config.yaml
num_hidden_layers: 12
hidden_size: 160
num_attention_heads: 2
num_key_value_heads: 1
head_dim: 64
intermediate_size: 832
vocab_size: 8192
hidden_act: "swiglu"
norm: "rmsnorm"
norm_place: "pre"
norm_eps: 1e-06
positions: "rope"
rope_theta: 10000.0
rope_fraction: 1.0
qk_norm: true
attn_scale: 0.125
bias: "none"
tie_word_embeddings: false
parallel_block: false
init: "uniform"
init_std_qkv: 0.0395
init_std_o: 0.0081
init_std_up: 0.0395
init_std_down: 0.0081
optimizer: "muon_variant"
learning_rate: 0.0028
lr_mult_o: 1.53
lr_mult_down: 0.7
beta1: 0.95
lr_head: 0.00629
warmup_steps: 114
schedule: "wsd"
decay_fraction: 0.809
decay_shape: "cos"
final_lr_fraction: 0.0
batch_tokens: 32768
max_seq_len: 128
doc_mask: true
train_tokens: 223700000
max_steps: 6827
dataset: "wikipedia_en"
MLP neurons of a small language model. Each row is named by its layer, matrix (down: output weights) and neuron, and shows model dimensions 0-127. Each number is 128 + 32 x the weight over its row's rms, rounded and kept within 0 to 255. Numbers have three digits each. A neuron's up and down rows have the sign that makes its largest values positive.
After each neuron's rows, "fires before" lists the tokens most often just after its 100 highest values on Wikipedia text that the model never trained on. A number after a token or word is its count.

L7.down269:119123095158198193168140188112099149109084147136102147158107074072135086150074122135114111146176132100119113158128084136086103144117123160120071120103115155085109138150136121087061130204078154137194129108153144093138091125105173055165099137123116144117154155087164097080058133162172123169125076064083114130157123128134127185174125125126155148116134107165075085161109154168120132178131
fires before: "," 20, "9" 15, "0" 12, "1" 7, "7" 7, "4" 6

L7.down276:147113048083073142087103112110073165065124160141175191129112141075190155088133151114116071121198132111093119060147132114100118045150164108138130164138135179096160131142141128129171124124141167128102110081104130096109162167107163081127074163149129089170152105155132147142163115125160171160071105106116101128204125061126159173074116108137114142133096093166087120122154129135148091114163
fires before: " |" 31, " in" 10, "S" 10, "se" 4, "0" 4, ":" 4

L8.down384:104098163098110079121125105114067157174087173156165119100112151161111151135145152105072137117115141143139119092181146123072186137108148178150116091127166119145151077147129193113146110150167119107143108097093047073149182098096118094113126122120166057097083147128118039113144156098129087118148136196144128148101143133079167163102147197150196110130109142155137117101186087141138078121128
fires before: "|" 63, " |" 10, "\n" 5

L5.down71:113135100206104145135111140138046149111163130081181098143160131140149157119166115100113141170161094169135142097091094190176188100114130106077117157143077115159107145123063124129150146166141132152108113111178178107130096079119096143122140140185109122102137107102183163145088133131094109139145118120123077166112131149116164082122105044183161137109086078055125090171174102111128130127150
fires before: "\n" 57, " She" 7, " In" 4, "-" 4

L8.down24:114120085111134207090099174070104116122166145099151103095084103148148129109081179110111110162088100184169123160143147125160100129102148239126137096094123146152160148174093157115086129122129085154068080158128108137090138090123195124129111131101205136089140131154125122073153122076128090137163127119105131173110122145089094160135141162152136156167130151080150098082089132165152088159133
fires before: "s" 33, "." 21, "t" 4

L2.down101:134154120159125136101090120122106167078094161162150147064138092095110141137120140079136151093094082064145058119106090106078137152138088108142163119105156090129162077133092082124104102205167163086202114113121187149167112101140114143146070126192189117116130162111104076114189126168111132183119154107151095134093122156155152188145157162122153111107141138181159136191133073137117109068102
fires before: ":" 59, " date" 4, "\n" 4

L5.down529:148185060124120158110171205117135131166081087127103160167099100111111174126151123088103102142061127142105121169118122158127097091149178102145161145117106154148053127114126159090119135106144163134154136089063126062077084128127191097166159169122110121141145071122125128113153125142144113152077186103154145128186088099153159125077111134161124159091147151173133030106116129125097114120161
fires before: "2" 15, "0" 12, "t" 7, "7" 7, " to" 6, "art" 5

L5.down830:126093130175133076081152129162160200154135184153153107198109116133109131117148133133142128141145119114117144107122125114081156111167164143115073181123121107163141079117070153161142129115052075103089127100141158115143084098116087070112118131183185085140134134128172136141180171147105132124111131097139122146088073102108149209133157103180118119160125085108079143127135101072112124128126
fires before: "\n" 63, "-" 10, "|" 6

L7.down459:136200142110139129081090197096186112149094097117136153104086126119121090065085165143134150107087135099108135138112118111158101160175127161092168121154087141115119081097102135124071133128124096123212138087106107089146113066132133139111194121144133181135099140121152137143128137100092146103116167087115127074120121136082095087105135120124130100083128120117110138120103120123098159163122
fires before: "s" 83

L3.down82:189163140171121140136072210134042092139140094106144218156128111143157124089147111184127124116125110087173131125123145091143172138090168151089131120076109138145136133091123125103155163120148128132143157126133112169159134168153148081057129153089116139115150201090128088134082172100117118088167110077107138108074129127159169088165148131093125104117131123107079128149136167128142200160131
fires before: " " 65

L8.down744:158122166122138110136176079112094148139138097114174117132124122192164170155126115086150111074115189155151137111147097128147165040124119142168109156103178135154087088120175188033092063148118109147125166185128143116147136101106130142069120097078129116122108097115147123171084177086151094060124125109141158099131085099121126159105120145109096114120109121123064115172119104111131117115145
fires before: " " 57, ":" 4

L8.down681:107095076172144123110075082128088091031099139131111111119088119093171182123132128114117200113165110172070114156152176157134123102111131141113152161125149105177146083173124123140083154206160075108111118167122127098151113140189168124069128141118133126134178070127101095134084100082143091121155116113186165133130115151157138116105146166154145136173147106107156083088155137117159091143135
fires before: " " 48, " the" 5, " December" 4, " November" 4

L3.down437:087096180113129132108117089148116106123158208127110111128130135140118131154172103149171102163069114099118136139138146084111111113157145119159131151094093148150098107155154150145102062160086126088150120118141131133032119097126107143158132119096160108098142055191125064133165133101111123109202137099128137078121076154118190101089126143072157112157123134112136116102192025142064148098075
fires before: "\n" 53, " |" 14, " " 11, "-" 6, " (" 5

L7.down589:134142109181053075155115162129076146173122091096148067104128157115199093104117117105111048105136150108139193108133153096137144132181112152158144195119186168117134134178160086148152109158173139167112124200179175120123141187150107100124123128159116115106138121133102163111123138082136103117132154108070111109112130117107126130148149044132152139126127183138119066103124134108169114076149
fires before: " of" 37, "s" 10, ":" 9, " in" 5, "." 5

L2.down346:132111135176097085134125075172116104103178127134125137169099144060153115100113132082140144099132107100087143099104156129093163080190079179181109124137086122117180153095129168031126129127126171114171146064131093110153123131156180135154199141134147068094096151163148081089156112153124109081171106102143171105130163078146143152072158117165153162101102145156116145129160141086194094127170
fires before: " |" 26, "0" 11, "%" 9, "8" 7, "3" 5

L8.down504:153110147107176139054151155108133148157119146153118098153091120114102169121040143159151102150136138111089124119114108151135132189124053123113131109075172120096140086103029143138143142197139178122109182091115205169062142160143138115142155134116171183154093165139182121138092124129108119126119145142142156140130114142057120112125123122088103124106105098093104103118084176173118126111141
fires before: "s" 55, "|" 12, "\n" 9

L3.down124:115105086181148131089174114129119092112145135183139099134155148103146142102114147114088172146168073140087136128160140142123129123110125165147132138133077125133140074132087138152119150131149145124254137119130102113113120075117132166143108121147092171175167071166122109145119166148066107158123087110164092143173107162130145255140130157144132119147150139148147143134097121176137086112160
fires before: "\n" 29, "-" 16, "," 5, " +" 5

L8.down542:146100141164105140157152139120152180091189123107115148099172075172102125102155143124072124163023076111156130134145101111112111115188102155128090175127154129099110094160125135176049119103154137107125097206149122084209197104138136108116162108122141144115135118163132060101140142095099118086117129151147071149110096140092094113163093194144153146059183166136123124136110096119148156102125
fires before: "s" 97

L3.down226:140133106132133075145116125169155121121197110177130124176152165129113127088113111105132057124092117162153179123118154119089152120161116158173132124111080167149145088123095213148118170064132109166137133084154122127191160121111155092124157127125154083146138105126167146140115138065162154106147170172141082135149131172122144103159129125191104165125124155138172085076120171121117159106067
fires before: "s" 54, "ve" 5

L8.down683:175167151108088123139125128066136145098083139104132104100165151126150113038143197120112118099136082124148155171148230093098132107144109144087140145139099153090127124143153131131118190149116110124195118149115155160114089216159110121133153086105106180111141172161133203137170108146107190164158122100126161165184138131096150142131106163139138106141184133139192155110077066163145166137123
fires before: "s" 65

L2.down215:170176175151120114184133098126119141188183130126143076087072173157134033149145138152151134084087120084116136180079115125126144080101170155080093074108142086158102111153093100155111142191137087121101137130113181120095170132164138145108104179153133162156110061144128156082118084157083092134193151116103118126119135116103119138150145107036152156087159107148126153101152087077125157148169
fires before: "\n" 81

L7.down347:149109080145134176177114176107137104139097122066085165129137179071121111137138118119145163122165151105106182137118145128088115103123156144137032074133085149142153069148099176106101153108115104121126129120106136105115177149157144111099145138120172121168143118138189160155211203133137131107201112096077143066152120121073173124144189104154112110146193099139177148135127138103106196098108
fires before: "\n" 52, " He" 9, " In" 7, "---|---|---|---|" 4

L8.down721:153157141128185102098087128181059144118097160201068119098066113114137132137127117113117096120082162178110108152140128081119126105130134079160165145079130174183148090208115071173124101161109116109148090149113115119185143150100109134145080121081174123119133084112076135152077125139116149112096141166087087132156183152152123117137125115139099133184167131119126128162145095100134113133095
fires before: "," 27, " the" 22, " it" 4

L8.down522:113088099167142172088127146114141140191125123126175118195190156123204146149090139143142204115100089129117151125165086080167115136158097123172046100111138116131096094137142200144122164138172177153132177163090114089090122120113157096098162141099108124146150096109174152128161102126101193133156151155085145138100099147106160171096120085104158135151177131114106131121117125152103077160107
fires before: "1" 34, "0" 27, "3" 13, "2" 12, "6" 4

L7.down522:166127120059108171065126141126074137134119156104137112213150140173102135109135106120142129115115139145118125117102140113115131163106092164162156102112153196136115110170163110140117164119160120111214190117112106102089094235118128108114127144099129114183136071134155114106088085154142100112161106146092111115120067128083125146131137156152123130061149143117101138116144157116124163116098
fires before: "0" 33, "2" 16, "1" 12, "9" 8, "6" 7

L3.down145:103125119123183099119151182115105122113098063131101155097107107098140114144163089126157049125115099078148171151162163146177159120162156142120136145067125070078094114066064150139154149128146125059145086109086113080121177116143158164119112136130115157117107103171086091129192130112099115118091120158187121160136108098143150178132171116160142116084184154156076119161104087187074122205098
fires before: "\n" 51

L7.down595:104053127145112117093151147155077119125095124163072164101146190131129121135088177171151133149125127121075143136192080114146104125139086170145132124123071147121132129061139091085122160131176129172138183160129078138090136147123102166142136088111132197096111148139164131168186149080129099116098078050136141115119198141147133135175145175118099135075127126139136101086169122154052120146101
fires before: "s" 99

L2.down162:111131157175173121139100104105119092142137128148142087119155111148139117116132118142058185127111129121062128152071180017109147101174144150117110179087076139156107221100136161056114153170124129184075113075107099105119138151143157148141166131149116121044144142181110137112128081126144086111161145160120135155130150133113170154131128116193099190155144110099138116089198109138172130115104
fires before: "0" 41, "2" 32, "1" 24

L5.down347:137151133141127144113132105105118106198128078089083048119205142120127116116142101156085174130103192097158168145137109128160139070118093163086145127095131142152157137158086131076161133118150138166113105166181132107139080125147148110083120120152102092127168126087106150164134159089093157138122107128108097107202103173138195110131145121117178203098145115049124111099151198088065158124060
fires before: "\n" 68, " He" 7, " She" 5, " In" 5

L8.down102:153092143148119135131104094097138133113120137081141119156115172131165142120088130082115196154126124138110097146082149185125123147123082113155122083123152104136235103113183098156118113060122113126135126107143175115106199128132070124096099134110143132144152085063079087128147178090113182097166182147150131104090139129156113119131110102072166122127162148167100164091135161149140128145135
fires before: "," 20, "s" 20, "t" 14, "ve" 7, "\n" 7, "ll" 5

L7.down42:129100119137040097074169118210155142150140143151137115148153140151119153126132131085106139126156153133154106061106125100112153117101115114136117122137113115219114167129126162129120068149185132060073067114106105116168138083126118100157118109232156100116130102137125059162138083101134168102159100117140131090176110160113155137162158188120128074125100134145141115083128138142128118093088
fires before: "|" 75, "\n" 7, "|---|" 7

L3.down231:133086157162156131106184139101169170092140171120177092169099180172054129170152104097104113140087121151134127140099052182143116137129153116127157130086049136147144173162138134170160130120085137075118106112098104160113074117145154100118125088109160162125149142089178107106126099044112159137082118145168139155107110121160186135100169129164174076116157118155114060127157116162112106189090
fires before: " the" 22, "\n" 22, "---|---|---|---|" 10

L7.down10:136105041082120128186130159139121206152106133108106102130135158135121153121145208165102139138178105113099120146129171107124102078184134159090129116117147151111135110112148109131100144175213125150125167135175116133105115158160152097217120135140153123070176085180105126096186123122120141179182156198131093133170088137088126117089130180202153145131084176133145183103081122126063120096129
fires before: "s" 99

L7.down16:152088088150054084137131095091152173078107176145147098099145175123134081147082131130093105134125172040162140165124173154153153107130127159143115177128134127142112102121118157092148105150081050126130139140110105124116111121126120141146164142085146091149105095177102213119117109077098171103153154103132050148190116074170147113119110182106140120190099148168101165154124120044097160167110
fires before: "\n" 49, ":" 5, "s" 4

L2.down745:129134153083135170124114117200130107066124086123104132080135180103136101141142142161127169164153114155096161081109126139155159124153125102075133109173067070143077114085038123105148118110083161150091051091127165145100178104104188122112186126127159165129160163064098119208134117072108123131114177133153189158139151154181171142134189131115172144115089140125147101161139088158136099159149
fires before: "\n" 39, "---|---|---|---|" 29, " mi" 10, ":" 7

L8.down219:105178166207099111118187155097045165110111104118099144103138125152094174099124074138147106119128134113114098143151139060069170116130201128157147124123105131124144125120157153141137125134148110134088115145099131135169100093101138151147114155180108115133157106116071112153152156118181039144177098171106153155154159135122147118145140114126082108091113105105087065089189143174105155139142
fires before: " " 50, " of" 5, "1" 5

L8.down114:157101118151172130153076169153162122097134138075053093147122112154117136180090142099161123129105093100083140135100140109147131091127105160137063108111133121115123111182079141067130081183170164160119125103157136086109111111093076118081124130100118121107154087159086102204139135083130170090193168103147149126084120153128085158104123072109155101105137144197122129137146172160076140114151
fires before: ":" 25, "s" 13, "." 8, "==" 6, " by" 6, "," 4

L7.down492:155157129107165099143069155085146062127103103210151100131160129147189116091142122112049111141132085058120099121110208142153093133102085145102130170132103168200135095102156127151105107114115132089135148125059113123194103234135064126072133072182132148132110121138115172079115139141147177147129132140139105107107199140170135130160185124093092096154139158168086156132138091128138169146135
fires before: " |" 33, " −" 16, " +" 8, " " 7, "\n" 7, "." 7